From a checkpoint of a small transformer trained on Wikipedia.
Size: width 256, 4 heads of 64, MLP 704 GeGLU, 6.56M parameters.
MLP neurons of a small language model. Each row is named by its layer, matrix (gate and up: input weights; down: output weights) and neuron, and shows model dimensions 32-223. Each number is 128 + 24 x the weight over its row's rms, rounded and kept within 0 to 255. Numbers have three digits each. A neuron's up and down rows have the sign that makes its largest values positive.
Before each neuron's rows, "fires on" lists the tokens most often at its 100 highest values on Wikipedia text that the model never trained on.

fires on: "ers", "ies", "le", "ts"
L3.gate12:120101114135155105095138166102104107068135113079114128123158170162124082139115102119091141103149127098143118127149183143118109124138139136149103113120119140134110118163134122129130133139165155116106167204101111119155140149117135181106126143123159110109072099084120115122127166164133148183134127080082117150140115132106104108116180100126092112118128125112111152131130158123125142118116131127141111140116187152118123154124147133079130156136136095165117111177138160119129132073146123115096136153104127142139092126109163109133154116121133154094106140121118163109120102144126114109
L3.up12:167084152143148060096165128101114124134112132150104129136129143148129133151126103145127156111092156106128133140164143101128118131156145151168117115127117150108135138140108103112148114146131137106128166109157083083160111125132095136116133127131112128126101108129129101095119165118148141120127096098117125125111127114112164125091141094141142138131131127112132144165091060150122106130096160118130117149143169173111117144132155148125159109150121110100107086106202126136082087107187140110156103097168117120117160129073149116141119086135111137144128164132133123164085118083153085142
L3.down12:098115141122158107116143110146142129135127140128133093116170129157114111134118083155167134140122159118095110101127125134137133180113151132117114148129131110074169118142106107087138133112108113104142080130176176158128161130100099145114112088123109131128151113112095143111107137149069148129101120129150124101144129121112101171145106074099175162163114149106139171095171165138124099092112127119106133109153131122097168127131131168153134158158095115085137180117156119114128129146105119158135115115137159134133153134122107121099145174085153149161156110136141135087083128077172115145

fires on: "}", "|---"
L3.gate581:086134100119114140130122154136089104101160128156137109138123141146084128077135147134086159089130132114139136104138150118069101108119091112133109131164123144137113141122123120139120087144144184101156122155169103154059122141116114127114081116110104110139146104116115107106071139135104117124155097151127125119148182152142136105132125139118156125128114161106155133160126160117127127129077106089140104133158139107092104143141155103125098156123087160135074144107104074129153152135138131123105128119134166110125118141119147173169094135121129137110114097151086107128110147150145121125
L3.up581:070157147126137161111067118123101127138170127105162106156146131087104136109098132096138125151103110102159106118124107136113136168082140135155120096102102117146110110098159107183135126148152147118136114125153161115127151153138134163145149141081101110133124112121104143143111164141125114081109137135106134139127118105126102180162124169127195108130157167100153129146139100159093146111111114103087156090152112116171132114138136104146156169107123109123119133132070148143135133127144182121097106124177097145114113142161140085124130120156142125105112134167107120133156122175155140103
L3.down581:133142119172124100147149140097171126115105152139134090116151116130088151177180135130114121083112139101134100105160140120120116126100121151108093180082128087107154128107113114072111103185134127141160147142120112114131132144137181102093137130164126099161122112149094102123129132144158119127130124112144103104157119141120145121147121147119127160122087174129082156163115139138125117153126160090173152085127171111078116105156158143132116127093128133094135130133152170147109083141113130108125111139148127145110092123115124135134067124126158136156141112123113118085105115129130087124

fires on: "i", "k", "ong", "g", "un", "n"
L3.gate487:122092146117097143106138181141109120142121132145112135167143107141114088170062162146117126147131103108126115144126122130138131136107130164130140110116120146156143136146106147151144151139122118144121090119094142076114079116171142066149149138158157119128140122125112097169107157119123119153174144099127129097177137148143149104106173088139147118120126125111109153140164142138157139144125113086152121125178143129103127113126142119108149147114084142161116146178140165123124166059103148108139095139139122128151104118160085125102142183136148112105139106130130084174140108108157129104
L3.up487:158179167128109166118128107129163125141176133110167127142072111133147130091107104119138086138149111129128145086149105148123157112103170120135157135173176121147130113126125135058116139126135095127140109126129120117115107131178116129150113126095150128090093130114089129110138147125137116137126154146117143125121076101141127133154125169095126128119132141142120145128106150114136152115149126139167147149113144138131114159137075121111126105128073130139094086128132130141082140105141107157172124071128070157145137093135149116134112133118090100134142121159104092112140113124101110138
L3.down487:151094102147136112153118091141147138156096105076130131107115150173129119113130109120144134130134137150169094104130138117130137144117070130127130169135095106092111117119119142127153107101137151080100122145117093141130140139147088128151151125151088149142154165079146122155114111147129106103119159137173114141127135162142105129141078132178120129114166106128144058104143157131124137077062136166119141137118163119133161084125135138095113156143122122130105123085119111174145105172117176141125097185097142142116152135093134155123125140108131167162101114080180131142135154089141151137

fires on: " O", "w"
L3.gate152:136123101084125110142112110153116103086139129097082149117156130154109130165076150110115089140141083124183147161148111129111166132107106102147088119097129094130098162169124135118181109138157109099111144147123103097129114126163115133119123158120127133089145076095136130130155157125115147134137165134122144175140094120159103124141143095137150084146135142161155151100111144155131144160132123107126126143147113138106107090114172127147122161138158145110150129138108144056167139122117144111119156110116082119159114121130153153085159087093109140114096150110132111148110108087139121123
L3.up152:102104158128154075116111105146123121130144083098105183122150149142123151145128136099141138166137124155130131151155082079168147153116147146146120151104118133145133117103147124169126139140141127169184103147091064106072116122162161120134141122119104096125099122144115159147157160130109143075132126112168159108106139093129101154090149136143142136108157090101137160091112108149138158171143146116112152136109112127109043147123122126170099121082157136136143111131154109135144119166102129091135147123139062154118121136150152106114140108135152138156114159122155122124142111125161115130
L3.down152:121129168132112125130120157094101135097123107157108133107109098095144108164158114100173130144106118162134161113115097115169138133107175112188110108110165163108137116144127132115078118147142124114065126112106124099136146137181136111118170072128121098148144097143144134117135124145095090107089159132131121154112150149123131187112150137124143167091139094101136095146127101099143128178111112125116135151128104094158162097156089108102145143122131106107156128171148129117080129139116106069140126097144142140161119127143113071154115138163119134123098155140147111143097126095093174149

fires on: "ort", "ant", "il", "}"
L3.gate124:098168132127089152092137153148131094097120112156142116131130124130116174139121143168135164144095142145134146094092154074152126096127136125082158134137093133118135164104115143129145120131090175104107128108090090148129117167134153116107127097114171133137085104132104110150133145159137093142158103115174130108142091101118141107135131139134165123102126128094151124118101134177122133162167094127127098090129094133102128154141147128129136108137111087149138152132110084112110150115132149122132120158086153116130148128146122146097098144154134098099112154097141150114148111133175143149
L3.up124:130178180131134147108101111141122135090157155113113138130168135107122126111127117147123102141093110158105167137108132133085142106141141096117139071160088113162126121133147091077161093135149143147128156122074141123136119128111141121175115072077156110103107138150128106121167132153114097094153159189129128122121112135087091153116141109117142130102088128114101128142107127169141117166104124145104159096124147102127117133113131125100156186139110073140115139111115090124117117124113095127071117096158098141092157118126161109114131090150157127112119128096141147109110138144161082146
L3.down124:108140144169104088128097111078156146141079149144089095114108120125143121111139124126155169099137162136176153124165133120140133146114149122192124094123123081097097119164096133123073141113120179132164148143133164153138116122126157099136107150138113141109112124137103127134155090112143148148116118124118172134104127129085139139122119154157124136128113089147093160128083090110100100158129140135116123058079096137124110121134164138130116124131157134090158118103127117127135158162111092108158147135126133120140119086116098128102131120099103123112133141173128115109119151102179124112

fires on: "-", "/", "}", "es", "ame"
L3.gate480:091148141102125145138076127150101129108139154157148133074091161113100095086151133137115174116093138120143082156187142109142149084148108128141153119134120105158107133135118103165172112149158107161115106184114131111073151126154127157105113136125114145158123124128129103165119132130099082149151100129140101130092167125114115135085111126106129092105121161101148127109160163145141113163091132140098138100126135112102120135083129119165131141124108111139128132169125118156123163126140143150113097135089127156115110160156141117148141181114133114146105140157165165133169153176112092129
L3.up480:089128127105141129144120144168106140112112144169140117117143076130096080102119134111141121147093127144133093159148166133096114155158134136177123128092106104153098160127094125138146140166166129129119135184094142099108153165113107156073071109129124135134119153145105086126120141163117122140184092149192067118145129065120102152119103116066133140104102103115100117095132148150119126149131138108103125092106145109101156121134112127153144101151111129126121138147141140182145142115103109110101127112122170142115092115134080120124149172107142137100146152168156140176125170172139096102
L3.down480:123176103138137135096168131120155125140098130109142087130142106139122144175101160116142089107139130126121124088128184072116150149106149168137099144128123161136145174102096128095088144156097112124148129123128120159139087111114154142122123146154118113128136115134089165132169130067132087101105149093141142140184103139084161144140146131151132123127111137135105087135085113149139108115152140090161149103077139146173130136142102121177126109131136136098134142094130158134172143130129166163134143130147092100146117147102150148070107149175164124084136114138125110100138142098183152147

fires on: " O", "-", "b", "ut"
L3.gate622:135144125126122107098155117113113132123132149132142088110150114105130111119138138141097124112127132120147153129118140121107188138128120105164157140081112112110126146134144110165138146143145148135107108152158108081136131147174110108138092120097124164161119118094076109151142158128129142149141160152113184148158105147155138135137131156082116119104106109135093129101101130123063141192140127122143120133133096168138135141112137180127098162159168178136155125191137151119124131093159120109151139142109159157167136085123118146115157190149097150092121120082107100136128117110105164122
L3.up622:138135116152127098113122083093108150155126133133103139135137134123136131154166137128119142141130113143166137116114106135119158083153150107117154174095132106113196110147151130117127135180150136157147079144139098113133096154160102156121123113148110194154115169069112109111166124119116133108096137121144157135153096131151107133113174137110167138104130138148162118173102116133136136139159088155137124154107141126131084108128157152107161176182183123114104108169150113148112109099117150114123154114100107155110156147175126126144133188145098170128110105112126103103116112112111127110
L3.down622:136147149105119147153106116112102133122146121117142146118122155144141141114145152143178150135078119150131097112143122095167139153126139140124123145157127120171147175139144106120145173124126085136110135132152093120136174095129154103157115107119090180150132080155125148095104106132136143086074133167111143140103169164139113202120118092119165168091129100135147158157130150133154094112120144103128118157112133079148161111108114106128143138087124147103158147147117142128106169125146132131143084070152148121124087146149104088141174128160147145148151161113140081165090131104149136135

fires on: " O", " A", "A", "O"
L3.gate701:129134103111125144103146143168135141104129139115122127136160138166165114164140123110111119116126133154134102096086184090068141148112150109143124174068082158131109147121148139124132097144094135122121133127104104103126157137133129125109101098097137112143116111128121118119140124129124139132117190132102139179104157130146150128134132130143148131105102148177088120131108172108119142142143139089122167091103105157129127159130161145157123170105145094112136128141155130125125135152160129110111128105104140134111135168144095095106102161149114130123153118104135096151123126140134148106
L3.up701:124100120082144145125152097057158115150173112128168143088142115154149155164153118079143101162128101136110120099157126108114156146136138112148115136098110138123111170121114110114146129136107166155124129156094155121159143146154129138090119141108150158105076111098135120121092101114196172101141137102123150087131098079170147140099122121109126121114125124138141057083097102112134133139178140129116156129136106103129107113116122143149169167122161079150120129109132140092171137157111136108125129138121126138123089155106123120149127129126112161098135110146109135107138116144154131118
L3.down701:113111131142123096163144114109135128114097138117126127135111108115141132097097141182206115157120132140128077112130164091151129107094142114126150148102115139181136120092140149116117144112116088122139115084131128140113174101061112135111115112113164140130131148143131123113179142122124119155126166136100129147135112178131117187167129125128169183101118085126155136154120158141091123168111132122135139143133116119137166136090128090119130137122147132120136143118111176092134123118163120147154128087125143135122093154149116123106131160158140127129162121096113100143115202105138182122

fires on: "it", "ack", "t", "w", "ow"
L3.gate276:100140116105108129153088163168141076153129109135124124086129080129129109121127149141115136096114090122110105145121141166117122141108109097132118113150109134145133161145132124156140149118113108122101131137106142147114130121153131129090129112141153101115119099098113062147117131103124124128100111124151121117120120149181107092099092068098159092116116137136096142096142148148166121134139096120135152143229178146142128095120126102136150114128175098162122149118133138084172163113105117141125125169123114173133096140104122176153139127169105137088149129154112074159142108162145090104
L3.up276:143095161133084088113103087132131122109137131093136154110134104168130127135132134093131098105123111164116130100126087135154095116126125126122120137152126130187127127155165190127136137105124169116122094109102151147093144092142102111117117108153113136122116114136129134113134143108112175131103143151155117105111119110150109143110125115136156141163107140148099092140116103143147130119108113104127135155110181091153134142118160147125144091107142120148135069108139096112148128156135128118127102138080106153140076164107126128159137072148133113105161122129117104109129108138141067113
L3.down276:135116099169145102105132137135058107170142142152145110102135160165142146089119152127146151123131160125144111116135161134096181137118099133133116149098126120112160163155126136117123078078163116125136140123148111151110180122109127106184114122108132157155145103142142119115122108096165155126139147103148137123131137104115115103114120148184128144114081153129103137113110080107162132143151101067170131151104129104154152128114118127122150092175133114125170072129164120138128114143132092118142152142095112148144128176106102116127140119121122169168094141125141136077083092125116132162

fires on: "im", "ak", "un", "k", "r", "am"
L3.gate190:151188062137082081114135147093127119114172144164066111131113131122108120148096138131085141136116107114132125136123141119113142113114129117128161144091101160095139100137132132152128150123146120135094104135160142126141126141126119113128117147108126127108145137131104112171144125132148093161128081104187150141136139129126109089133128134126139103132087145109137133087151118110157189142120118145123138107130122111134115140098080116115120126122118158140150144166101134145159176070101159131088090142136126120150117147117149118097136161166146128095090120118098058146091107118119144108
L3.up190:115131144141126129133116132149161175109144127121107108187126120127143103120121146078156143187152138114119147106157151138122168139105140152100154161067154123144115108181099113165103105135100121173123136124114160109156127156151119112134144158122136092146085102143109158127126141136125127138082105115107129125114095121146151126123114147091115119125105131125170190108084131152113121150154141100145087148137135139116125148135104147133099151092182096130131096147151166140089103081094138110159118116129125157157149148083134143126122120150102115137154140126085096147076136125113142172
L3.down190:127139144100135126141162120158138124131121136121169159092115115119117137135111161123114063136138133110118140123113138138128151166157183203151126195117126172150167122120155131139154149102100097153117118109151144125069142090111104093135082107157158151123160158114160111176150150186156119094124120151123153137111130123133104127091148163128103092127118126107130125133130167105139104164104135110141144135160147096091159142140144106129175130138104185137106149108120089088118077133114132113107123157164173140177107135107105130136102120118123137149135133140170095132125129107165141131